MLP neurons of a small language model. Each row is named by its layer, matrix (up: input weights) and neuron, and shows model dimensions 144-271. Each number is 128 + 24 x the weight over its row's rms, rounded and kept within 0 to 255. Numbers have three digits each.
After each neuron's rows, "fires on" lists the tokens most often at its 100 highest values on Wikipedia text that the model never trained on.

L21.up975:133117109126096124144136096141144127114193113156103109140113119158135146111126105110153118117152082151154132142110161134141179123125133107154134153164113109103128107057142141126177119103137156168106128136136130111190103128104145116129113145115121148121162114118135192125152117150146124109109110084125127149108133084179123078140141118125142145165126191140146163159153120140158129104139
fires on: " ", ":", "–", "-", " s"

L19.up1143:178126188129131128121156181135117165099125118143138117124133124087135132141119103108120103156156139168172089111167181106129091113133157129146148189125155144144118082107144149097134098109114086111127132092112146128158113130160145121132107122187132117140106108161130122141173114144107100125106130113138054117140111125138116140147108096120141130146109135125126093117144100147138091113119
fires on: "2", "k", " V", "0", "1", "3"

L10.up947:134080111118114132126162113115137116082119089123134138126118124163125120125103164121095137156134105136130143141141131109099132124091144075124168133098135133136126140111137148129100134131123174139151141114166164118149061127152126121150122096146129185137132092154122154061126114121129164142086104141107121122144118117144120081152125093131113132178125110105125153137129100178133135122139
fires on: " "

L8.up201:138153106127197134078169123128123152153130137151157135140136154149108154152115146108126110114165125131122153108128108143126111117026133125105184128125136141137153107123120121077103192118106122150192104155144156152130120141150163129141135161153162095095140121102094163106128111109101171091118144130094122140145113155117124116141120115135177105151119126110130124120077143153123157095123
fires on: ":", " such", "\n", " (", ":\n", " UAE"

L19.up741:128148090125111155170128083126111143078099085134119153078115161148150127108153139134130116149131105155132118094122125138150128130124113085146104154130116148113101106126157100123100150136116148128167106087113141083128149141096104170154171135147132122111132112062133160156175145131154161101100075133126116148163149145144109106147083130146141139097131160149124145114135120088143144154151
fires on: " and", " or", " to", ","

L17.up1128:124154116175112178145194115115114214088115095149152141091144124111129126117142152096129120074179122118117131127170099160137121100103149081118137135082159144128132106132138105136132121104085122130167108092109141143132144179119123118143103123153143156144119094113137143130130148134100121123116084125084133110161128152150108134128126129136119130129129117085103127140120102161166134143100
fires on: " to", " that", " for", " on", " in"

L21.up1117:121120112127156164132163117153093103117134139148168109093160169155131117124121131128118129179146129127134102083132168170137121134116146106092141143134124162125103096117119121115120139084136128153125164108140103099088103118111082198162159135091105128093139082141118153109132113144145158117142102160125155134139164125116123136098107132111109130136142137140185144149111128108165130112139
fires on: " who", ",", " had", " have"

L10.up700:141133149151121127128105136130141120111116173160160134119144148136147127129117155171151119103122131129125123116104199118094124134126078125157163159149149170132131088088137117112107099086130100155113151104108132114165142119158170166128117129133163136125105097181176188112131117109124125093103122164107107148125122110104055138140125128120111115111114129113149133139146122126140100150140
fires on: " the", " from", " were", " was", " with", " living"

L17.up593:127161139157131176124103102120195101131135113153112127113150124137132145113068131151119141136104131139143129103114104131147161118124109073154091126105169113095109098112157134091109133170093120124132138124134109095147134132079085123144165154110134123134115129071123153071144160109092147086131082132127113146138149155091128119132121159109094080149111173093152125106128113121115117184153
fires on: " as", ",", " (", " or", " than", " and"

L8.up716:145068113092148130138150136128116143064129145109097111121150145160124122141108152150109132118183121128139113148146119126074126103119107109139159113128164104112086118085107132118122173118134147166144152083137171070126106137102106139159159122127122137118121116138124145095140135118169207144130108131151139102131094132129125103114103139143125109158133110108137138148083094141161125121120
fires on: " "

L20.up463:141081129161136139117147083129140144068084079129134097125118111107146139121158127116122147130147131113134113150069093176099146142136119083147148152104126114107139139154179118135093096121110105107144064084125051096158140142124185146131180187126115173151155123133115138120122096146145161097130107126145136125125174099141122106120093122134141134171101116132132099154077119113176147125128
fires on: "–", "1", "9", " "

L19.up137:131108171092107130101132134131150138109165128115131105111140147124148119120140150110089095147137134125143122080100122117145141130124111120131113170092178136139135125148136127104111133109164133097172131108114139125164123150081179106137141132119092130117131120116162102122149131122119100122128149138151133136130104122128118059168142104122164138186135141139148113113108141137102116193111
fires on: " ", "1", ".", " the", ":", "0"

L20.up433:117111100157144148148164124149078113079126143112110111126110142135144095150127119108131160122125119138122150101099135127119168122057154109075093146136086131151119148123136124072139122125132114121177102132083122115137107157122157162145146150156157122155096139127106159109121122151127155107107079084139070102137137123141126076124093089093122132167132145125148123101112099161153137158127
fires on: " ", " ("

L20.up769:167104124142075122175107131103127137133133146147137124093136101176158134135142125107103119083137125124184143114102135109112139118089157074100101125121123137152142125168159125132099128131128122128137125121081173132159139124126139119125158130133136112113121089101145120146145115131088145160139133166129111088175119122195090137155162115128125100168136131195102141145117122155128123125137
fires on: " ", "\n", "2", "1", "3", "4"

L19.up1045:139130162135100119123177137142108155140113108153130162106124142099110153116110161142126126138165083109138088087121124127145115135116187144126123130126109139124184157128104154112117134130138121122142197098122151103115120150124151116130157150134122141129132129130145138137115132111154143156120120112118108223103125142162136156117067117149138092123088129161144114139108143153133156133130
fires on: " an"

L19.up249:127124113090111138159140130131168131114133132129122134130161161146129129128102092101144135139152133136154147107112127145114099100086130133138128132105150098157103123106141148094104158117119082141138119141106149103113106145080151114115138150121129153138153102114104113126117140104150115110112107129136152118120120139127107102134145134136148122129145128161180144121141102141144098139153
fires on: ")", ".", ","

L19.up672:117130137115138104115156133126119133096120119142154119126128162154148140129149126155139137148167103173100113111122146136144170118127089150143174182147149155118160127074180112129122104136109165185149162053132124124127110125146145141126136167099189117119121100163146169113136135071165223107127142135179102110170140151125135123116127101101139071131092159113142149090092114121143137180126
fires on: " is", ",", " was", " the", " are", " The"

L10.up708:152089144155130147125130123155123092152115141137160103108153130139096136164115103111128101105142140143163137086139101135108127116061135127130124114120141152103092102093120097104080137149135125124152125093092127075111161146097141134133127153108107124125114113136138152137119130129158157142145138128132140111128121154101111136137075135132151083141147116151134120137097124149147110093142
fires on: " |\n", "\n", ")\n", ".\n", "."

L10.up285:138120147179104121123134125167119145079130090153106142116133143128142156098072130087148071105141133160173092091128156147125128104115123120110160183121113091127136083121154100096092137113141175124141124101107124104120114124132123149118138144134130124142116080138117091085121141125175138164112170123136118106127164134146120143139094139131124103134157102091186136141124115126153128117152
fires on: ",", " |", " |\n", "\n\n", "9", ":"

L19.up581:150132174107101146138116141109121188125111116167151144091087141107164160125132150138129078125144151147144071093116167114149126117095114128136151127104158143124148126082136118090088097162140107108110149121133131117124120146137077126131074153157150155105091118158142119153146133126142128128095133123157121093152130097153117123141135163139153151101155126166161114154140104141125153120211
fires on: "0", "2", "1", "of", "3"

L8.up511:143160097124160119133111151142124176150145121131120127091136134136095078130131117151125124110148133101153137078149107140098137128104119108133157144115116169049141141119132112089079122126142111134163134117136153139118133138129156129109119117163167126142109066142120108127127173104128122109099075134100093130141174142102110118166146130131159141180131104124144096116091089095125110107116
fires on: ":", " at", " by", " @"

L8.up761:136133166116097169063175117163139147135068154122118122074120106119142103114106169151155123134165131091128106107122142101175155121112141098114153140093147152149165130089132131116139119173122133076211162106107110088163116127148120139159085122133102132094120132117097125161179135127105156116174087145083126121135131143148118144126182136130178116139126119157103109123071130168128101145139
fires on: " re", " de", " rep", " pro", " dep", "-p"

L17.up536:132110133115156159113168092133157151105147081129122159156137108141137137159126136125146121113147115103162147119128119141119137127108121130133175149090131136101106113086163127081120136152103139141160136120120135176100114143135131139162132168172159132132127126148113135082195158131130140072086067126142086181140106127136146104127132112105173101156169149144109093113120109124105113137149
fires on: "\n", " (", ")\n"

L20.up1047:134120136102093127098152123125155114067107176101120138129138117135133147160068161131120156116134108141150136134063117132136144100127113148156159152122127080074102063109119166108120122155111130160202124098123145129138131172111135129177158131149152118130135149132133128084162156095111144133123102130152159129143129108112117117156126093123121107120131131119140128127104140118103116168149
fires on: " (", "\n", " |\n", " "

L10.up688:136115127132117173128145110145145159116114116132141171127128127122136135141104120162156147121122136112146121151139128156096132126107154097188159157125146118073115128134146108113133134125115142132111110112099153107116103102099140101116076152123140158083130096154109124100130174101114167146076127141154114122132156143102138122149138095127152125153147135124107082086146132147145111131122
fires on: "\n\n", "-", ")\n\n", ".\n\n"

L20.up189:119119096121151118154155074150154096117119099133087091140132147151110136115103121148155136090141124118143117117143111157140166095090132137110154148100140143128149077100135117113145110115150164143154131143132136125080113126129172136143138156136116161145139104126116129132097155073157106095092099124107127134179128119163136112119126148123142118125142108151149102111102139131135110108136
fires on: " (", ".", " ", ",", ".,"

L20.up1075:134108108120119118106151169127126127142113067150159123114136104135158135118142133113156114117110151132131143092137119126154189099102172107144144136126187108087146105097150144133148116109090173160109140140152135126144138162099150110124156110115122167121133081143115156105161167104146102148150107154116068126135164144132131157151144078124135104140119179141135161151113168109164112123160
fires on: " de", ".", " De", " All", " John", " of"

L19.up1068:142116129110114158128135130120182105096120107164086133126131126169158100130141147108107133138076116114139141117134099130127112110137123123108143178128117109138131103106172134097145156110109149149134116114065123150125160106132145136129153122131137107145113120129135118119119137098101152127151098146108136144163135155115141086115102145115099120145135114108170106160141081140127116109094
fires on: "1", "2", "0", "9"

L8.up962:131159127119105143092189099152130162183062152122107121179164107152143125128109128134131158147128133118174116111118139098168149127150078112157105152118110161149118105093158139100160125125139125106133118137125126073117153103120133139170123145147134188098126126109142171153135176096111141155126107197087156179125136153131119104104141123140162147173154097136136132150165127143161126108151
fires on: " de", "-in", " re"

L17.up1126:147106131087126127131144130099150082116136161142129130126144132138154119129106142168142117118120125174144108099064112141130162125131118111167161137136152121137102109125123146143088087134147102166136130131181154145125120117128138130142116127140123158103120114115124142146136103150109113171129139154172154138137104142117104127132165125090125122089138156192157087133118094118119101188175
fires on: "1", "2", "3", "4", " |\n"

L21.up617:124143107142115094110114198139130140160136147165182121164112162132127142149135127137178100139133127158116141107104139114110112109113138143121140183113121116106117126120143129091086103137102108147133137116105134107146139149151118111154084093126177141114123155180154078176122117132127141112089149207097155136110152139154078129114119109168152138144158106106152146139135069125134120124185
fires on: "0", "1", " |", "5"

L21.up1111:138077086161161138106137132131133125151125120156102094121144127135111141119120121093110104125172110100168091121108098112152088116131132140138113136143134171124133146134115114119113127144127118117153126083089119116152084100108163166127105095181110158105122128113118106116132130123153140129149141142179176145134150152141136107118146106133109151180115151121120131110126075154195116146121
fires on: "\n\n", ":", ".", "Population", "\n"

L19.up729:126125145155119129121111094168133162108107111141112111115130126154141143111070161126134137086175148134138103113144167145155128122106121093103111121129127188115133107117143111129121145114096144128128121125122182130119106149113139176124135128130151105138121071099128162131167127127116108119077087115136109165181128122121114134139172098159111128104136145120106139132147147117162136141122
fires on: " to", " in", " at", " on"

L20.up901:118134177150104108099124150138099131117130116140125117135155131086117121130139119053162112124110151158122122064108138120164137134136100173088093152137139113113121135140115130128136123142126145143129136143132111135139130138103118129157130177127137121156153120083120116058095157117146104141133112164130071138174130128105123133187113116079158100142137151141143077147132112131127136174091
fires on: " the", ":", "R", " with", "1"

L10.up416:136117101086107155102131116141172070121129130112121146133113132207100125107137195096149095148150125149123089147116148127116133121144100141156172143162125137124152096118068145143144146116129158135154115126148153132150108156122112170142163138174133138147102119128141110100162123103148135107108089137091118140143139078109113101143126090133149109134142156097138135126115108139133131125147
fires on: " ", " the", " a", " its", " (", "^{"

L22.up1044:145134176118128128120159124136127142151141145152140112121135112145150094145120133160131124159113149153146113135102169118135128156115144134171132127192169148123134118116113148113167137171103160135131181127077150141138103122086099129130098153094135099081146140181155116098128122149083172144137091125129120129151142136142106144140134126115127138145203125110142154095164117125135124146150
fires on: "-", "–", " ", "4", "5", "1"

L17.up474:123110120114150141155123156155134151146130126156125148130134136159097110112110135151151121135129137149123143126099169148103085120136169147168151144165132118104157142154116143138132162127136139139167129082154106116176119153158118084118086135129150160132173110118137114099164153133132177118137105176170101092109120159133100123128141110121183160144151149136150172074143097109119119126171
fires on: " /", " and", "-", ";", "1"

L22.up467:134142176114094133150093100105153136090152121154137164102116104161154134146156113122135065107133135182135100151128112128096139134111090095117121093133107116105146126138162132092095133114078145106128147063126191110138104165128094134128118134109159143119129112112151154155136137122112154116102113135114142213160108082135135138142149150169079109131099147079148138137138118128132142157129
fires on: " (", "{", " the", " to", " ", " in"

L10.up875:145100144152147094128112111122132149115132101150149134109147133141136127144108115149149114111162131142137066109152124121136133106109149124115129127123165135150083120109110123112098131138104135124163127087140145104136096118114101123119120134123154132116126101141140151141141087143153144155133103147150147113135145160136077140123120136127109124164121114116146121140096106153145113128154
fires on: " and", " after", " that"

L21.up803:124120093144106114194151160158121133074151094118120135100073120155111113130140148131144104121196124134108103137130131111111176117077089085105140131144150154107104111125132151124123109122082179175132131137128129129182114153146117152132141156148176108153124109108131149083155096137167133153083104146147134161162116142152122096149113121134137075110098153150159138130105136106214092126150
fires on: " ", " (", " over", " \""

L8.up1134:142105149135139130122099162120104131117123115193124139086126136143113106135116107108128132067178181136176121118149129143124142044116095135118117148136128132105122122121140112088138124128120133133129094110119107123114106147120112153092128123107116095131113136123129147122126140135130143124131095126124141120139126119124118123107113132172125107121135129127112141141090043134230095134132
fires on: ".", "\n", "\n\n", ":", " |\n"

L21.up1005:133146124126097078119082132140108124137141110129145131111120148091107177126162138165138121154146153120126113095091130127144142123139120064144093126129130131109122119115119103099125107142138087153126118057101152113147125148129158130156095220104150152099116114158119133136127156140132130132125114163111099094139093143124121102202098116126176146126163085145150085152144123141138158114124
fires on: ",", "0", "4", "5", "2", "."

L19.up992:152134074128134117132139131133168120123111120166142105129159161101150071135138107072147151085143155093189144110110096186162154109083101093150138176088113129131141132129102085112092106140127168149135127115121118107075127133117116124095135150122094165129110127115099140074148167101148137116124145101159157099105134109148133128096130158148152128162122119168140132137156128137158092116114
fires on: "1", ",", "2", "0", "7", "8"

L21.up300:134109125129105109143127061100130155130131104122144142126133131172146086097176092156102130114110118125181138131112133162110183114096090080117142148146118164109130133131167122118138124123107129137125141117119130079145125146127155128146171199128148131160147094138088141158111136149154085140130127094163111115110151154122120070136124086121144138169120165136117117112130098143133164107118
fires on: "–", " ", " (", "."

L21.up1002:150122111152102112144144125149103140194121147163142126097166102128121142145136131125152180068148137161127136145156108111144139126114088120141105120115170158123133132126140117080075087102109138164142157116127123113148114130083161125138165137121099167150130099135120141091165133134095120106144068144145150138123142132184111115107128106111143147135114134120101153108131083129140144165130
fires on: " \"", "\"", "\n\n", " |", ":", ")\n\n"

L20.up912:126145128150169121138114134138111142115103096140087118126095150131104085134124098134169155115135130136126105111138107144144124088119116143129149169103132127115093158166112117096136119125143162155112127103085111136091152123114136104126147152157140119128133090129134152094134152102130158158154067130161133113131140128118121109121092093136103110107170108127116104164114125109166116163123
fires on: ",", "\n\n", ".", " (", " |"

L17.up719:137105125157118158137091088162139157138130118141132126098145158132133091113135105141162127108127116139142083130184133111152144114141140124186140165152140139148117109147166090121123167142077115121148137094109111138133111130136124143087138087117141116147129102144105209086114149121141129145126107126159127152137166158130101151140144132110154147092135110121144160163080061122153121099113
fires on: " be", " by", " as", " to", ",", " a"

L22.up1066:153110146134102105134121124155161130122135170233177116108156113126158151160095147133124079127112109128147132135160158106155113098118158147112105108104131151104094144126118141126127144132130146132118121050121102133132117163123127153095114150110147164124112116170115130079134109130118113137110118129131134144103148183140104130125123115178107132161143125147133127151135131132179160129125
fires on: " ", ".", "1", "3"

L8.up243:133138149118149150124133115115102129129066112128118133151138155134169130109142111153159113139139120107127115156128109151139166124118152122127143147144128108116061121114142119162092150109135109122190141102139113090107082170115114103127164160136158086116128093077142123108160114153175157099134097129150115145154149132133118142111139131111118097093142132144161136064110108131100140114147
fires on: " and", " &", " or"

L22.up373:126083067142126150137150123132137139132156161141131104166102169115133122167092146106125153088142100109126112132115130123116099094075132100134156125135169086098092125122141143099087145133119117130139106138130153160133141094127181117139127139147110128093148102138126133171162121087186118140076142106090078141117093126129130117113155137142143147143137128157159136183133083114157092118148
fires on: " ", ".", ")"

L20.up600:118092119142137128085126120148116124105037098136131110146115133121123128129146118129142128178154120114136126112137139129131146125114185119104146161089153100123128110106106126143124130122138127136146121135105145120080122161136105198132129145120097097086150076140152153125144120116117097132147147127122139109104134166057116118128116111097131131101124155123162102146102100120157146127114
fires on: ";", ",", " who", " where", "2", " father"

L22.up1141:136110121118137086102127153147115128078129126219148078089203132118127099140170144091172082111104140171146152095136138116146118126126136132118098104122128169128124155112136109104139145135139158151134140006126098105105086126139141154108117138071108145103107130165125116097148137115121135124140138146147150111088134159133113137099135138134104116148122138133117130113137133119195124178132
fires on: ".", "3", "5", "2"

L21.up907:132142138132133092083127122138135152115113116210161110099189146125130172130122111129166075147151145157134161103117131108114117117118121140112081152124140143087100102152122116111117156136123164140128129018119126125109157123095134127108131165104130140122083132150156135151146094120126118098119141141137122176122141132130059168122104128105139090146120168104130113120103139114159104154155
fires on: ".", "1", "3", "2", "5", "6"

L10.up1148:151113164192132123137114135146118195098103099157158094084150165141146124112148121117171125126149139112169128107133099138154145104111093130102134140141136134155127112102144084137082141138145122143185127107131122108107109139112127138113102139133139139145121097111143147106128140094160147126116147152134131125124143117142085122129086111144128164133144124151146173152094102161169127110129
fires on: ",", " and"

L21.up267:120091111115164158114122156106102137143125164114163120118107128143089128120117114105117133105162110127137171061132128168147145113126121132177131155123150114109146125149150111126145172081139121116151093096103135097120127096108123164140139170121144108113129109108134135120166135131153118084132138145136134123110128149130129105136096109153146115136175146165117129132154142091136134170124
fires on: ",", "\n", ":", "-", " of", ";"

L22.up510:141126156139094124104155124098124157111098140126099153103149134134100103105162172144159119152169111087184107113077079139125123165127174145141137160125108131109133148139142143136097110144084108142159154149091161115125112131136125145126165147137141166121112144143126138136134133101148146125108137117116124165098154115147138101115115131140114132124125160116155136167108087118159165150122
fires on: " an"

L22.up830:144122104125125160117085146163134137076133102183164143113136113120147154140093151130173087091114144164154147100157159093147079105118153130129130113132171165109130135123174134122126156113126180146126173104155081132149091133163129126071112128105189134065089102171089122130144118127129088140119114119100142121142139151137112111136135092150140095190103145125136124146105127078154133122159
fires on: ".", ",", "6", "3", "1", "0"

L8.up699:158124139125126119092118125135111124125099114195126160083131125121126135123086124121146134092164143161187116128132120163129137065121119139116150165144116130104128118101136109091103108129088156183148129069112126127139116178134126144101132137107102097130080123158138098121113127136135107136123107113124114128168118137114144147126118119149116110117124124117115125128093082136187101134152
fires on: " (", ".\n\n", "\n\n", " =\n\n", "\n"

L19.up883:171129129128113151139115139144097165117116135165120158121141106140123152098125123127108139119139135079171157116115101141158107100105134114121099142116130128125132094162130131084128120093122111139135137095135104084133108153116124116109086098132089189133105106118134143093133169113103130122158102138158137143096130158121118132124131154135118129154111152133147130110134102111216135129144
fires on: "\n\n", ")\n\n", "6", "9", ";\n\n", "\n"

L17.up426:147075141117129172097165147078147134117109159153167102139159124121166121146101162149179116153126145120126135134118160134152145113164101138122136145116163138088171099120104123132165125116113132158147162113136091145144097125085151103081092147182153141091118146201125113134127068098122176121117115167091171118112119139120119088101150151103143139139128141138141112150123122078135111162173
fires on: " ", "3", "5", " and", "1"

L19.up359:139118098120146119132171100180108144116098145131086167128104184135135105134128085147117119108141141128143146095097080171137156099100123116116129104124134147149103119103156086135101155143089134137141126144117135116069132100124114136108131091092117114138132116095096161109134109134107138108102131123136136104147127168138110129145116124125142090113122174130149127126151155113125168128157
fires on: ",", " and"

L19.up959:133131137119122098095118091140082102121145136118167150136136121112141143155137124132132104147137096128121082111149159167127133136118127119154094146122118135131137159135136143128109147168135150119126137145113124098182100129137131111191112170152135125128132116125121174118146175108147117148111123150157153156160134104167154100149157100116087117106171184131139143137124157141119141142129
fires on: " of", " the", " and", ","

L20.up320:165147142108131155126078108111159143135108136120139144088173123115217134118110157148126087106126145138159124132124131120123114116097090116143122131101155109113124123109099149116109111133089157148121112148122110113092109139148113143109114140137164122074034137174122129127129161150116102144095143126091119152122123101119129127123126122098142106187130130149127090126174135120107111144193
fires on: "0", " P", "2", " A", "7"

L17.up588:139138136109104143114118131106162180141166128181149158102146110146144100153103117115150113127171120124134154109104106146147108142129127134181124149104176115087125108104117144150147081159099120156217133104099148133164124156060136125116074112109121150065130151144128120135165145065123175124133143166129080185122105154136137111119128141121157125160165110076130136114137093126147108137132
fires on: "1", ".", ":", "4", "3"

L21.up33:140130139090114139151162127109118108149130115188142099155141135192151166132183152150125112128107134149124111134164159144143109095143104159116131118105111105105145133135109122133161130123125127129114133126158176190128110158135126143135129122124111125135134116121128145109163097105128132134142121149139164095147126093150133139122125131114141137137140120168162136088155147161133116143121
fires on: "1", " ", "2", "6", "0", "7"

L19.up715:129141153113146149099140110157121111089109125170136097112145137143181124138130112120172103152159103132134096137141129153155126123161087116202157152134142135154147122138165149121153138150108167131134124108114151160120093155127108145161142184128141119114130120118157163098134116121134142112104114125108101117147125093114124120118090075160113120126114158101153138099081157140113137230094
fires on: " ", " also", " and", ",", " the", " The"

L20.up452:137086095149078121158139097136163152140129158144166157163134168120129129139101131116126157095161152147124142132151172164102116137110117141089117167124164151156154125137139115053101148133119134155134124106112153076158086134138129137121126173142126117158147144178175150163145135090157180109062165128088102117136152100119089105141093170112113156125147114126144133126143081140165149113124
fires on: " |", " only", " least", ":", "."

L17.up526:134111131131097118126123166135134137150136115142133122135129146100131126128129132120110116110146122133132115145163127139132157131125140164119118154106115116111170139130107134096143084114165093164158113148114122152081146168160140124143095110150114083114129151115120102142169139116092114150156092112144153114137138086156120149113101135128105128130117163129135131110152112131118101112154
fires on: "1", " ", "9", "k", "an"

L22.up182:156081102146134170084118119108120119135102096139146157120110091139125139106117128140101106121106150072187099127117143161151157113107124094118131161141097138149121101150199143106151149132144113159159116147137146127166103072081148132200144104125147141147137116129118127110105148115132121114120104157149108145137105168114163111110170111121130163150136157135147158130148107174126092137085
fires on: "\n", " \"", " J", "c", "ic"

L17.up245:143129132137109119134139122097104145135154133138168124113138132122126143162099108149122101066121123120131107134117136132150207121102144142134126134079099138090100089105122132109166124079071115189179125126109147149096140153107105140132148160143155139130124090118121115137126101110111121103127089084104110123171136139136123127092125105121108092162131122102155094101128102161108104149143
fires on: "9", "1", "2", ","

L22.up357:125112140147128118095143090158150159140137170171114106113151116126110124140101141147149118133163123129150114114148138110148109115116107130136174097115122110126134088137126131126169146140119078133137175130110169125100075076122105128155147162147126116092088135162113160094131131086137135123174077140131146154145145125108127121135141149164114151149144124107138110134113138111144115137169
fires on: "8", "5", "-", "0", "9", "7"

L20.up242:147089119165124140102118135162134123101118115114114147104114112134124133100144138137152081119108112132139125164116143084109138104155084103128153159106116131153113116137131164142106123124120152151137162131138137136126074140155134176174114107182160137122140069147108143133124135050179145128058097141166092116149133168110117128142156114153147086134148138129149155152113116157142120108161
fires on: " ", "-", " (", " c"

L17.up679:114076128120131154069175160146137150130107102139118141126143114123159112124109138192160117089090107178118123118101133147129150142137148133143148162104135095141126126077136136125119114144106151123102152123104118134144132140099142126176065157097129171104146105159138140111133147120133123146097088128116105139128134167162154167126136118108134122108115138109124123125131136114120102149141
fires on: ".\n\n", " by", ").\n\n", "\n\n", ")\n\n"

L20.up93:119083142159109130135096096158140165153129085151121174128112124148163170145129103143151145128120085125117072127221143109148129119141117114138140126128117124108122121118150137126102111105109130105117124113134153137136110097139115100122108096153163142102119103095106192109181108094134147120075138116171129116137116150116132091168158127115182118139120129137138127123122107155143136102113
fires on: " S", " ", " |\n", " s", "\n\n", ")\n\n"

L19.up868:160142144151135166189102159134113136135151133162127137071123124119115129135130117130124125151142137157153111132126135118190154121145144116129161151145126145120113106106105126105148101127138121144195159108068124117165095160094161114111094144165119124088109150120136105134173125132165160146111156138220100073128071140138132120132106128123108151159135171159125133142121111181131108103161
fires on: "2", " made", "0"

L8.up558:147105135122148135120134147153142163110109109128127115112126149142129115158109143174123156121159128094124121126164154133083130122077135114122136139141142138127128102138115132116130184109117104130171134123129171062144111123145126118139151112163127125131132079116128129125108141119124143198105109116141164128126099113117121111127113115130121128138134116078143181163092082156146110137142
fires on: " "

L21.up739:150129093108136144086187154139132161120142132156133109129120134148130097119141131085116136115172146116134123143114084121135105127121108128113162168170140154135128109104136125112082134134097121137123134159103098097117147180151169184111124117129125110136130130139114157127127098133142109177116101107095087160119108182149131090117073121138098099123153109134142105150133130100148149085094
fires on: "0", "9", " known", "3"

L19.up620:110134149117128136067112137114140144117107139140178154090141156128136105106091103163132116120160122139119092113128113193157149129117114120153103106133116152145144135094152071127128116121110107156144112113147126112141089146112119181143126197097151099151138084121116137156125127148149099100146178115167131131148135159130113072152142112135151124148123203100184135108144142110132143188150
fires on: ",", " that", ":", " the"

L17.up774:117143120129085105113078124142152132140119117125129167108125159105129133145161117151131081103112137121115092102123132107171180129138146126141111121112126149083107117096134120108097149086140134134140147133150108100149106131155115156100155170121141125163142126107094148167168139144160106075109151135111115134152119137090134127149091155129146054106156158101160117111135111114134144155172
fires on: " and", ",", " the"

L20.up612:133116111107137127118164151149083163076123118135160136120108150160156152111182110176132095117111092120135116086126113135106097108085128135098175130154140129110073128139132085137127123121107156128128142118147087081101126114107099125102133166135130159128144102095126150134126139101142154099141082147138114116111142182123131147070101160164129101164158118137125168133081091146158127113144
fires on: "',", ")", " &", ";", ",", "on"